Weights of a small transformer language model.
Architecture: LayerNorm before each block, learned positions, biases, tied embeddings.
MLP neurons of a small language model. Each row is named by its layer, matrix (up: input weights) and neuron, and shows model dimensions 320-415. Each number is 200 + 30 x the weight over its row's rms, rounded and kept within 0 to 999.
A block is one neuron, or neurons of one layer that tend to fire together. After each block is what it responds to, as a language model described it from the Wikipedia text at the highest values.

L9.up1154,217,194,155,205,210,181,170,261,180,191,164,184,197,217,183,259,193,211,243,200,154,203,202,191,212,226,230,169,158,229,195,178,189,186,212,189,231,200,228,184,218,183,224,210,182,168,177,215,180,156,229,164,174,165,237,185,182,202,162,189,181,250,243,216,196,157,215,233,173,195,219,159,196,211,217,205,213,186,215,151,204,216,232,181,260,177,244,212,144,257,213,246,199,214,227,187
L9.up3059,222,215,217,203,240,173,170,209,232,232,207,178,226,249,248,165,247,196,177,205,201,232,192,173,175,261,156,176,181,241,229,166,183,170,196,199,161,216,162,184,191,219,227,220,206,225,105,171,270,230,245,159,188,121,220,208,179,215,181,174,196,242,200,180,158,203,198,218,143,145,233,198,221,165,196,191,231,206,222,153,249,180,259,186,216,167,218,196,181,208,190,223,200,254,161,202
Description: Infinitive "to" after agents

L3.up127,164,197,157,185,230,181,136,159,192,181,196,209,181,188,170,183,245,142,206,194,183,201,204,231,201,183,132,179,282,162,191,174,222,165,213,160,230,205,227,135,191,206,152,240,181,202,167,209,233,161,211,210,187,132,191,137,194,199,167,148,170,178,148,215,196,228,210,218,195,209,194,215,185,211,247,221,244,167,238,153,222,214,250,200,191,238,231,204,197,216,201,164,199,164,246,248
L3.up559,216,216,216,189,159,225,234,176,228,200,206,199,233,208,211,227,230,212,172,206,214,256,176,207,203,185,209,165,215,209,213,154,216,168,236,241,313,204,205,218,216,179,162,185,154,264,180,183,170,154,234,222,195,176,142,213,217,218,179,198,242,231,182,226,217,218,229,234,196,200,218,196,228,200,184,130,190,197,150,202,224,208,181,190,257,187,222,183,150,184,217,167,184,183,171,243
L3.up2039,197,185,185,190,225,205,179,191,214,233,254,195,155,189,167,201,214,182,200,200,151,191,187,207,189,220,142,211,268,172,178,148,191,161,178,218,172,141,179,162,142,239,178,245,215,161,197,178,201,173,205,268,213,198,219,119,193,227,200,200,160,241,168,197,229,199,187,215,181,224,196,253,181,207,195,244,207,120,212,181,228,250,210,216,194,236,194,214,217,158,193,179,208,230,196,186
L3.up2101,200,207,214,166,242,201,171,154,239,204,245,205,201,180,190,209,177,181,231,164,199,243,136,228,232,183,165,193,231,175,182,197,207,170,193,183,228,165,172,177,204,208,188,249,202,187,179,192,241,148,211,212,153,126,172,174,205,205,200,215,221,218,203,205,239,200,218,201,177,226,148,181,203,159,200,246,159,174,218,163,239,213,191,124,141,201,235,157,157,198,203,173,207,157,226,243
Description: Separator commas in data

L9.up1478,180,201,208,150,218,200,220,190,236,211,203,173,217,205,227,193,202,157,199,177,163,224,150,193,211,224,162,194,199,155,180,189,183,204,196,264,195,138,237,176,171,240,167,225,244,212,173,208,202,255,240,190,204,150,170,212,239,217,159,232,202,238,200,206,243,213,191,203,188,223,242,148,149,217,228,152,220,230,265,181,197,170,173,189,236,195,171,182,221,201,221,158,235,217,132,199
L9.up1771,247,187,198,191,201,187,200,207,195,195,201,246,178,255,194,219,150,191,244,226,199,238,122,215,167,216,181,188,203,175,193,180,225,192,237,202,192,194,223,215,215,210,147,203,241,238,217,218,215,235,224,258,202,195,150,148,222,237,204,202,202,246,136,216,235,290,250,249,194,212,128,182,186,218,271,204,191,182,244,181,251,223,199,182,229,190,256,161,187,228,182,196,238,189,161,190
Description: Coordinators after first conjunct

L6.up480,148,165,154,182,202,206,193,158,177,213,184,204,166,195,241,203,155,162,186,195,190,217,171,196,230,209,171,178,207,187,198,201,218,149,267,207,216,85,201,184,138,215,215,188,209,200,133,154,208,177,223,232,190,196,215,182,200,222,180,184,154,239,155,185,220,186,200,258,205,232,190,215,181,211,256,197,164,171,228,188,220,182,207,155,189,174,172,243,208,160,203,184,186,134,189,211
L6.up742,254,171,197,223,213,178,187,139,259,219,245,217,180,173,131,192,249,234,162,222,197,211,169,231,234,230,188,177,191,248,188,136,233,223,227,210,262,200,192,147,275,224,247,201,171,204,166,192,220,174,213,158,114,226,194,145,248,192,224,145,135,177,214,179,208,210,203,184,163,190,240,213,165,192,257,176,245,188,226,219,227,211,215,189,176,205,210,158,185,192,198,191,197,238,265,198
L6.up854,236,188,198,191,214,175,169,210,233,198,189,189,209,233,219,215,183,228,152,170,197,235,198,224,159,233,186,185,183,191,183,212,200,183,197,217,195,122,213,113,167,228,170,259,272,174,189,235,203,190,179,208,139,190,160,217,194,205,172,165,210,247,215,153,178,183,152,239,199,206,218,221,178,203,210,173,200,246,251,199,219,225,223,204,219,210,171,190,238,215,179,187,175,197,195,193
L6.up1096,232,179,178,229,200,135,228,169,208,168,173,184,230,178,151,184,211,220,244,191,190,236,123,181,270,196,194,197,165,218,197,129,229,149,220,144,217,179,187,196,213,278,193,215,197,252,194,230,287,170,227,189,179,219,159,222,228,221,134,169,190,234,214,193,220,164,190,252,147,207,184,188,207,205,204,191,171,204,213,183,181,210,209,197,222,208,229,140,207,177,194,158,178,160,194,209
L6.up1294,201,189,191,195,225,142,131,184,162,182,204,200,210,165,223,205,197,232,174,196,178,251,153,239,238,183,145,161,209,168,219,160,245,190,248,152,211,111,200,180,199,223,212,199,226,176,220,203,167,187,183,195,183,175,138,202,185,235,182,192,218,222,208,198,206,207,214,215,207,228,206,218,193,194,166,229,168,222,199,218,227,253,228,192,178,213,172,214,118,203,197,206,194,235,219,215
L6.up1590,157,194,150,210,233,194,215,218,210,264,147,230,195,174,189,230,245,254,261,181,172,239,167,202,181,141,175,212,164,229,230,209,277,184,270,264,155,154,154,176,244,215,232,228,245,173,162,221,213,157,211,236,161,205,214,184,163,220,174,158,167,263,179,201,258,229,209,228,241,165,190,226,167,171,207,193,197,192,251,196,215,117,231,165,208,169,205,182,168,193,188,162,239,204,238,167
L6.up1885,196,224,141,189,202,197,220,210,235,238,188,193,200,187,192,219,253,177,270,141,199,225,156,184,201,209,168,202,221,242,232,168,224,170,193,196,181,163,197,213,181,208,189,225,151,200,145,171,184,142,251,190,187,228,159,203,229,159,214,196,192,234,203,199,184,202,186,214,207,151,195,244,164,187,181,140,208,151,194,189,226,189,186,185,242,192,186,240,213,198,187,180,192,166,265,206
L6.up2440,280,189,126,166,236,170,148,281,181,217,188,199,204,212,195,215,155,167,221,176,201,237,153,205,180,163,217,212,195,167,177,197,213,208,202,188,192,116,175,201,225,173,136,274,211,174,202,219,256,238,191,213,131,229,137,213,222,161,160,254,189,252,208,209,217,242,170,233,180,200,240,208,188,187,210,200,164,225,223,167,218,219,183,192,207,228,172,239,161,227,207,151,212,210,165,202
Description: Separator after foreign names